MLP neurons of a small language model. Each row is named by its layer, matrix (gate and up: input weights) and neuron, and shows model dimensions 128-255. Each number is 128 + 24 x the weight over its row's rms, rounded and kept within 0 to 255. Numbers have three digits each. A neuron's up and down rows have the sign that makes its largest values positive.
A block is one neuron, or neurons of one layer that tend to fire together. After each block is what it responds to, as a language model described it from the Wikipedia text at the highest values.

L7.gate19:175117164155089092105155133118137110091141122151130148096086108093132138131076095111162161123152160134146136099114117084148121110153126141121105122137152136153111155156124129122132107115131142118155158083073207124128156125081145152134157193167125059112158106110105129150122120145122132114142118133111113145154143110139125120127131105116097146134097126127123136131122107139116127134166
L7.up19:150123145127098120084105127134147130121113140116139119127164141104133152113159176116159122107109153150149080151133148103111136132125111143127079171133108156122127144104114098131133144121147094125124135118151128133086110090168147082155099136095111150093128088156170142090165120175144170133169158140124170116118160127135124111129153118091128102118142096135156178146124160116142112159124
L7.gate298:164131142085115124125152131127176129163133125164116148161106119125113166126132158110174138143141129143158118078140147146141175128114123108117124096107158140091123116116113132116121115129148133155096132134140124138142117139114102117139151139162131112110178088107133105096123120101163117101150178131146159133155138152174090133083155138120161136113096131159121122185119136148171129157138
L7.up298:120123118114131152128120132096108150079094165139140111121116129090132150111104126142133133154142136099117145170090055135067151143132124084096125114127137121104083117107127120134104146148163117150105082108107127132161064093129142100127098137175151111115145130102122188109126152134128146107160135147124128137100126138155104150078140135176139138140055126144150143140182118140142168167154
L7.gate346:183143151122093122153103114156144140080139133088115113102134143096091110151119126169154126113109157135159103116122123120133139110136089102125077137082128137111136160150098112107148146104142114126118146115134173183124122168134147110110103136127095137126100122113104124137110128116116127145164140135108127125134151141126133099107159109078153094087123160151114176134129121121141117111157
L7.up346:133119098175148139135135108096123113114152125119122106114153087120150157129172128108143103121151135154154161134168136101108130131129120126147133106179134119100087114125161102152066167095159159089169088111107152077173161120116129146120107182143106070111130144151113103149116137110120155139096151120177142121139134104153150147098117117124088116140140112161153130154118188096130121133109
L7.gate398:105103113120138098095151139138122140127097132094125131134089075156122140124141184130155130140146136086175110132136127084124102114135098100153123136116129154146089136146150117155097134135129150115128144091079106106171182131127106089116114124108140130074142119126141155144100104119137092146114172190142128128134154105131108115182154151130147106096127114131119145202152137140158089109116
L7.up398:129085166152135125129118127086138108120101163103131110134134162094131158112146155103118132120131148137105145116139154109122164122109119120120136146134139123135152133150127143121100114155098138154121110093131125116172112155119157161163104133125098139120125108108100122144132126105133149104119115112129114068117107147099135083122094140110145188133142101176148147119129117091117140115134
L7.gate856:130131143112091127148156123132141163100130140147122164153148127128142138132100117124141150131112123108111136134101116102102139068146094147100096097090153146129105100134107124151133106164111093152076152092104128125115110060120133103129150143169138119089193123126120178103119177108153111129129114179137110091153131126147131149129133136148167113147143140169154169140144168122122133143142
L7.up856:116193119150153130074145127116148103163126173147139163109115128145165146094090126090159137156151112122136126147120148120115140140103108122113059123143148122109117138163117160118106141118144110143089149117128129135136125094109123160137140113170097080128155140102120128122091170131126143148127168138140118121136128124152113123137163166099121166106099113144097166130141149150119162131127
L7.gate980:107136139064161122144149141207096099134158134113140122169098127091092143112135106127117124069172107088124112128148101159135123143130139172104125093115137156152135123128146131117143115106126115161109148132085143109182157112137143118067113109151145131131122155139110134129092173121154111118158123143161133120136124099146131160120152147145178155090129084153113078101134080149121133149150
L7.up980:118116126130104107151133176163111120124149151103159126223123124171143137138138154124131098131099139158147135132114106099118135121146136146141131135125141107179108137140108135095138097139099173063115141127121123134150175115152164131092125064138092106122128133134185164089127136134128111106173158170159132135122098130113151111090126161090131134110120155186114141089136126151168124104121
L7.gate994:153136185106083099147112122126145127089119145126127122121152155127123133118095122152131113162119130084134117071143121090123113111174104163068103119144141177129122123104142155126108108126124123171133080120167117153098140158155103112165107101134092122142145126116130124113112172128148166157138123151083178108113139127165126128128118130116147092100131130152154149113167161112135137124146
L7.up994:151116127093106124124143149118151134119130102133179095117105138101116128110141144112159159126132150085131116130191121104109124162157121112110119152141150146128081132115080127126104174118069162173125107131119108098172158119164137120114133156143121110111149178116103116142130114138128151170075202119119129129104140121125117151163111131129100089127089100137128145121122139127123126162128
L7.gate1206:143151151116058104092134146169170158104113105104129154097105121065105138140096134104164131142084128117120120107123146079169129105155117097152143118102148129155123179142127145112104158105140082154145135100140174095160185129150132104123095148086144102121164096100091128172133152119109130137112163144115147150132113117139142163101120142064108119121161124121124142151124093103154131122134
L7.up1206:156074141111184108126116123146105110168124132137125173176142132074101155132169127110142126109157078135153165104163153125125144124131133099130105089131103106133116171117108106084097116137162122148127106145177118099158168132127119087156141113123146127145162125141136124163096142126117170128168177155125121151095139109146102128148118123180121110163127126142130125104151149177138157122097
List item boundaries. Line breaks ending one bulleted list entry before the next, especially year-dated filmographies, discographies and career lists, plus digits inside years.

L7.gate177:138144137139125103143123075129119102132119187165131112154172145143150156073099139051100121141122156132189131115161132076156174153125126156176128116121146123107128147152135136150089111161144099146055108105131143090132137095101151137115156128120106127121116062122112107143129133102125215114146136129159141115137075119133161131138118117141152136144162102164160143137164127103127126143137
L7.up177:125137112136176139169135121081089128105104160143124162152107098153146141150145119111134122183111105100153097140129112136145144082136071149150164129064150137095115126144116119134123151122187127132132156109092132119102139105136123151153173144092146143153147115124149096135128151086122105137161123125141109100112124111121158112118146112098162163118123129138142085096135121141153116106110
L7.gate308:129076131130145145118160134092118126120171107094125167119090146098118102129158114131133103143098085135168106154163144104121139119177124134149113128135155136127086160084138155112108118128128109159090111115148125159156123114133109082091115131134107156121128097117138155077116114122091148140165120175107086094122112150118141101107146093096092161118100102154124079115123107145116142122102
L7.up308:184128117152139144144122116121122083173162101123108144127124152069102124115117157141183189087155115103133122140127106154141144130113141132103120176105149096146095128148128104124147139149141133130115134134173123154103098122119115099107130154082153091110150142142117095139111114109127123137089146142165118091117138110102168099122158097151107149157126142141163168160121137116104108167125
L7.gate439:146107102136087133027130130091144155126118087137167143128099157150090108125120141146133130125167101100156135117133133133123146129131113070137094123150144115147073103132138119122130134125143181142096155122175110158124103114131090112138130145102111081092105124170135102145140139096132116136118116123114115161127117161098148117120111123113105130112112122147123125118096144150089131111168
L7.up439:135121174150130112145178131091152131126169140138132160127113112162089108113144171130145140134149092149129132127101121162143143153168097171133134129133115155111106128114106090139140115136126143168146103141139139104112127091110165133129111099106099129093069136140123152166147089139090147138127093114136145114170154142132152124140167122088110144106154134145147176093124106134134090148096
L7.gate734:165115156121085123084128107100106155149133159141152127146128056154134177163146106164100131105141134116114155118091143159132136141124106158132083123113130176143136136092141208142099090126145127116157138163147149151124131137107130151128166157109093165117153110069097128112082126130128156158084150131095132142137093079093161097096113109121145126158150130110174112145136116106102114133120
L7.up734:146124109100168167132148100118085126157124124145149162143150138076145120129146099183121171098169131104128108156156123114188084152176116119115136115150085176146144123127118157171119156131139153149081104118138145134116128122143155094139119140131133155122107138147111116105133150123131112124114129153154100144105135134092142123124189163179165135115130101147119140155134134110127154111098
L7.gate956:165102076120114118055218121171128110107111148119154139159125117137115159140123136153120132163097121124105109156106123141087141101109117134137144082168157095164162151113143141089091130141113094159156105107111132124150139105140127134114102104152115093082091120133134082108105141096162114148132114145141173123173146111110166106135143081134117116064151124126141100144124137117115096096167
L7.up956:108079148098149128161136145125130104140147143127154161141140126142088152114148108127104154118126145083142131128129122133095129113114114120156147134151108072096143095127167095137087142138144138211111140110116131116176100184121148108154105131099133128149132124121115122140120111112121140119137153170139131141161140089145124138182104116121149162119117162141141159117102155127150105088078
L7.gate1014:135107138093101151087111146098111134115148120179133130110154096162095141127126151153109123135173135122132111107123143116129126138142121138111107130074180137150130103124162141096124143168143111096083105115119126140116120074121092102150133123117136120116139086138092130113099172133085105169117155145122158119109153113135133107139148085128111129118108149164126161110151083112129124124159
L7.up1014:114091143083161118144170102128107114142141094139144112154172182171144126132153117134133166168161153109149091071099117109117126172148118176112186160125143120121114140087179088167138141112123130120160138126116135121101154158133142148119143109108129124128100110127121125099106123099147166176084148130112113197103141125159120100160110107083120151147096082103151126146144141113155101138117
L7.gate1219:144119122174116130093180107118143131139153158117140119138126075073063158117142121098147182143133163120175079094132126098110153114142096160137127120115160141173183109117123114137141109119146115136126113155127152141099122138138145116132141168115107103115120106117082116105130169078119135152115174123141137133149153115121146150113157092115139132100117130143173136107126126132166126124110
L7.up1219:151126109108167131113158134093118127135127151148113131177109086130138127148209125139134134151126089101184129144164149133080118081139143104137147151120105128120142167090134105140124132108124090120085097109127136106143084142138151123081147158111152124144136123154092158119129139132058148126135107146127105151133111123108111152163152096174167102131130088160143109147135180120133147103079
L7.gate1367:161148145121122122103187134160154127124101138137148103141109095145142154122096130111165152130124094134131115151138129115142160112132132130112145066126118097174124140124103109115134097105097126116096138094077162087167132142116110144115120158124130099146131137162082150141140147171111129111097138179146128147136125116157141114117152122114106146069139147172199108102121089094099169124154
L7.up1367:122127127124135183114151134096105096169098114123074127148112136194123154122124103123103118115104149112132145174166086120144095162137152162155125185108100112126066124104148127097116120135160122104132115137144159097123113184107127103140140119110146101123153127127167086130129117141123157099135136149098144174114133185127154111186137120172150113183166112099094112100117105121143128078123
Relational noun endings. Word-final pieces closing relational nouns and adjectives that take a following preposition, such as similar-ities, accord-ance, collaboration with, and links and differences.

L4.gate305:160090124085139160106132119169106145174161098128092097172108091139117123120106160157134172136123107096117139089088135122162137122102097126166146085113137132125099141105133149091155103125158139141111143092172146076142112111133160171136119166105118125103123116200122138151146156095140136125106123089129159147142086117119151116143117133153111155142182112142141097156129153117160103134132
L4.up305:176115110104144087121124143115158107124133098095168108143099128113118131117122098104126090174124112127087082152163128085106141123149140123096077118169125122132151170144134105119118114126126099147139120134135062104138140143130081160109121141111177106092089127130169128146094180086127148121125142098159145100154109111121132080129139126096123125098171136122120155125138133142093131130130
L4.gate633:136112102118111152129163126129123130142097145127113109134088097147116111093177158195150135129128181208150147131155111112125112141111103127155117115133092114132109155158157093151132081095089145167135135132118100135161115112076117131128122142127144167117127071109130152113076121095128120178138131110075121112099131110129118131149144094106088106146137127135160121148154119154132122140138
L4.up633:096083151111164139122138116119140132138145163063121098139147130112097149093150135129099129085153136129131160113133118135124134129094132137137151114092149136106065102132138143161139104143103120165146095098171106110167141147118106134121100138129155135101114116148116095115126128094104134147112132113145118091108127127156133107141136081122120137165106087145124180185158157109121135167115
L4.gate1084:136154109119117129082173128134085152131161098161128131137116111124138091127138115168141177119133144113145199126157103105178121126101111137160159131146108093150128145170119139155130114140151141101114138100158169114138118127079113126127155107138125164086145107122106108170142123095072110176096160134142112100152125138164132147138100138153114141084164078154099151158100136094137127113135
L4.up1084:124129112151151113116106133107100101139115072122143129179128143109117138111106174138107095097134182150144145150164111154144145130127149108118135155175124068102137096118141136148107057147113104182125179117146106140149146133108101149137140146151142134118128105109148123130099117129177191129148117130131129156116090150123141124140150129115100126131110108161123095136110130121087128105136
L4.gate1406:125128135117103133127159108138148107186153133124117122128139121150180104134155122142177142159136168199138143119182131128153127113137125140153119084124110143176163166099144168141105141113121106151138133083140103109135126125090114158150121151136134155142168101160117146165086107118159152113119170115141139122167124122120130123136099121126128160157150136144116142146147146106120084127137
L4.up1406:166169106127139130133110094138126133141166160215124117172141135103113129140138155172127115137130118094128145142140165178145141102140148129142114089087168103156113130133124105118114131122151140144141104163098100103125130136152147137155097145071133160102129134146154117112095132135155153184142110163094165118117115129105142138156107125131082140124062094144168084140117149146145098108124
Plural noun suffix. The plural -s ending split off a common noun (word-s, object-s, location-s, wing-s), sometimes a whole plural word like games or buildings.

L4.gate289:122153150135143109151112136090161121158140083093146144161190115114152145138151106138135124134146145135112122097163112123118140107112108104116153130163122138123190159155106130113142135087129148142140131120127118112132175096122118150069169147179104161164116119145097124138073107129149136104086113102155131131139137136190159140133116141124112117146139100160183101139124123155127117169126
L4.up289:136129122120173131147137126078086100161139145109125163090154128144101089141150124120088132133140146129115122101140112127128143178149200151110133124137145121134106174120100143099136115140091135141138133128134103128146083166120130118113115139168134120135144149126110124124103107181155139120141104117086174142130132081106088098100156145119126107145149133111130122128188121145143152149113
L4.gate926:121157114153153132142172132063130102197118064101099147129165117127129109145158135112115169145136134117136141080108136109154139139135150104124129127132094117102103173144106116105138118110132137146146119105161105142120175152130102100091151149181128164149108107104121107154150094139167140118112133118096057142119155108140124124095129119097092123142175113110114140111101141147152140147136
L4.up926:100114126115129126109103167109110105144099133119150143136147154153150089161103179113174152162163140156119152120126082109142108090161119134107137136136081130169153141151108103167147128133152144144120143110130145165147120137171072127091154150108138128136158126110132145121089122162146128122115091135111159112130136129101112076063155141139144111105184092083146168087155142140141180131088
L4.gate991:140109149124141124135133128100154135144132078119131098117126117121068141132130107142108115126131135132127121122149130128152102135083140083114127060125085123079116087163148156130118113123136150128150137137160093114164180182164102119075134121135094113122138110115150114120110132140155119178163187134132115107112144167160137119133116156093146151164196128083146177157189128117134085174118
L4.up991:130147136153156141148165133133096120115132117100126120110121097104136082164115123139165103076119128108151140115128081071123124111096173137119152106160108106144147137099073118079120150101143131162150148098165152112118128113109094062076144112132115153156129096091126120103115115143138099146113122123107072138155133131123098124134165133182119094110116129112142122122136142146104156105114
L4.gate1102:185123132093076154104132108111106112128156118096139132103122094129165121106094123161087119171088137149134108154197148143140114162100085134073110104137159145104146148110098129128131110115106116107141132141142060149073161136141166103123140164160109106082108144109076135156135166150114126193161130132106111112119114163125100138127131137101098128159161088110128143132147115121149107168139
L4.up1102:111073124125112084111114156111140111130143163152168091164106109157119111176080084127155162122129141142165109124148098107096086175141115169127127167150088163144116162103118125109131125161123107139161125129112150106105143155129097153106182131139124154103178131181120092154095152142130152132161158136137114105130149142165130101105113150117125134122158183126147095116165130132126124106135
List-item line breaks. Line breaks ending a bulleted list item (discographies, model lists, infobox fields) just before the next "- " item; also final words of award or event names in table cells, such as Award, Cup.

L8.gate673:198112142140111125134102076135104153120103117118088108145157119089152125119121128168144130168115174147132180160121129143110152147149126137167098152143121078155104151150113168121111121114179136132166131100139174171108149147141122105115100150162142122097122167122140165137184125131133109108138133094127111146132117096106131092149142139132135110117110121153132138125114163130168135132136
L8.up673:147077144147118131083094155181179159102109110078145116101140155119122092115120155154133101139118171144136150097145161136084125125168133130115100124154140073145071169132110111093125125119150120131115123134127167178124158161148116146116128136110101145155110191158106138149161143114127112132125127127096099139147092139127126113124128130069143118137130088153161135162146123103135171101167
L8.gate736:158141165154133132082155122150102132159107125104115090177152127146110132119126121129128140127152171095139131104127119095059167126159095133166084140142087134145125129102115133104134135131134081166112160139114176096162140182173139140156175109140156116063118131133112116128156108132162073107132117134175144133143102123118173102100123077090097124105112078178144111148145132113138116131144
L8.up736:120110133155100128144152084120113160114135111119089102121124138136095149123140119112120111153137092162155119107157145141124113122140124110136104127116132137131098167177124075157100126168149132125154154131128116180093160162085177118130121156134119149100144143116119117105130143131132155130131147069092126117121103153158119117077136125088118098140114129137108117149121098143119122124153
Before-hyphen predictor. Line breaks and indents that end one list item right before the next "- " bullet; also score digits and prefixes before a hyphen, as in 0-0, 4.5-year, non-profit.

L8.gate859:131111171113133137067150105159138127130151096123158098145156142132113139096104147133149117124109120109167159159145095121111097135156142137147111071150140106165142131141081145133127119117135134118150123104095183136182098122115123105123121132078094159103119139126153128132078140108116097134158112166183146145130136132134142121160106129128146168059107116135101107112186141133079118076156
L8.up859:126061148126176118102129157156125135146119130131141101175131135150112131080115092126090109100108119107094137134115146126113109093121114095129112123142116096145108109165144145192115132132158110105120128094151108100124116098121098151134121133142142168117165095148149079114143153128111150148107145121072133154080128182127123141084130135121079195135137153118132135075167092175140109100123
L8.gate1063:124105136133138153122154120128135133117130115135120136110118111118129135099108109158142129118111082121115095159139123145109125122128115139145093114146147115146157175110152138169146089112156112154105143083153119087107129119140105129103076135137114175165118083086120162171123153108141124154129157101116126157165125083137160146135138147106140091114132138140123128101142145142118108085158
L8.up1063:132116149093152077104128135114126126152133151138123151139099141084082122124150121106112112118147150142153173128148102138124093116105125123124107105163093142121102140110175158092102088140115139096114142106162122069112156089145140163118157143087114140083105131129133109114105119120100155149077115073119137104107106182102131127145126116160163115128150140127121131165186096142109116127113
Word-completing suffixes. Final word pieces that complete a noun or gerund, chiefly plural -s, as in characteristics, images, reviews, and also -ing (filming, trending) and -ities, often in headings or list labels.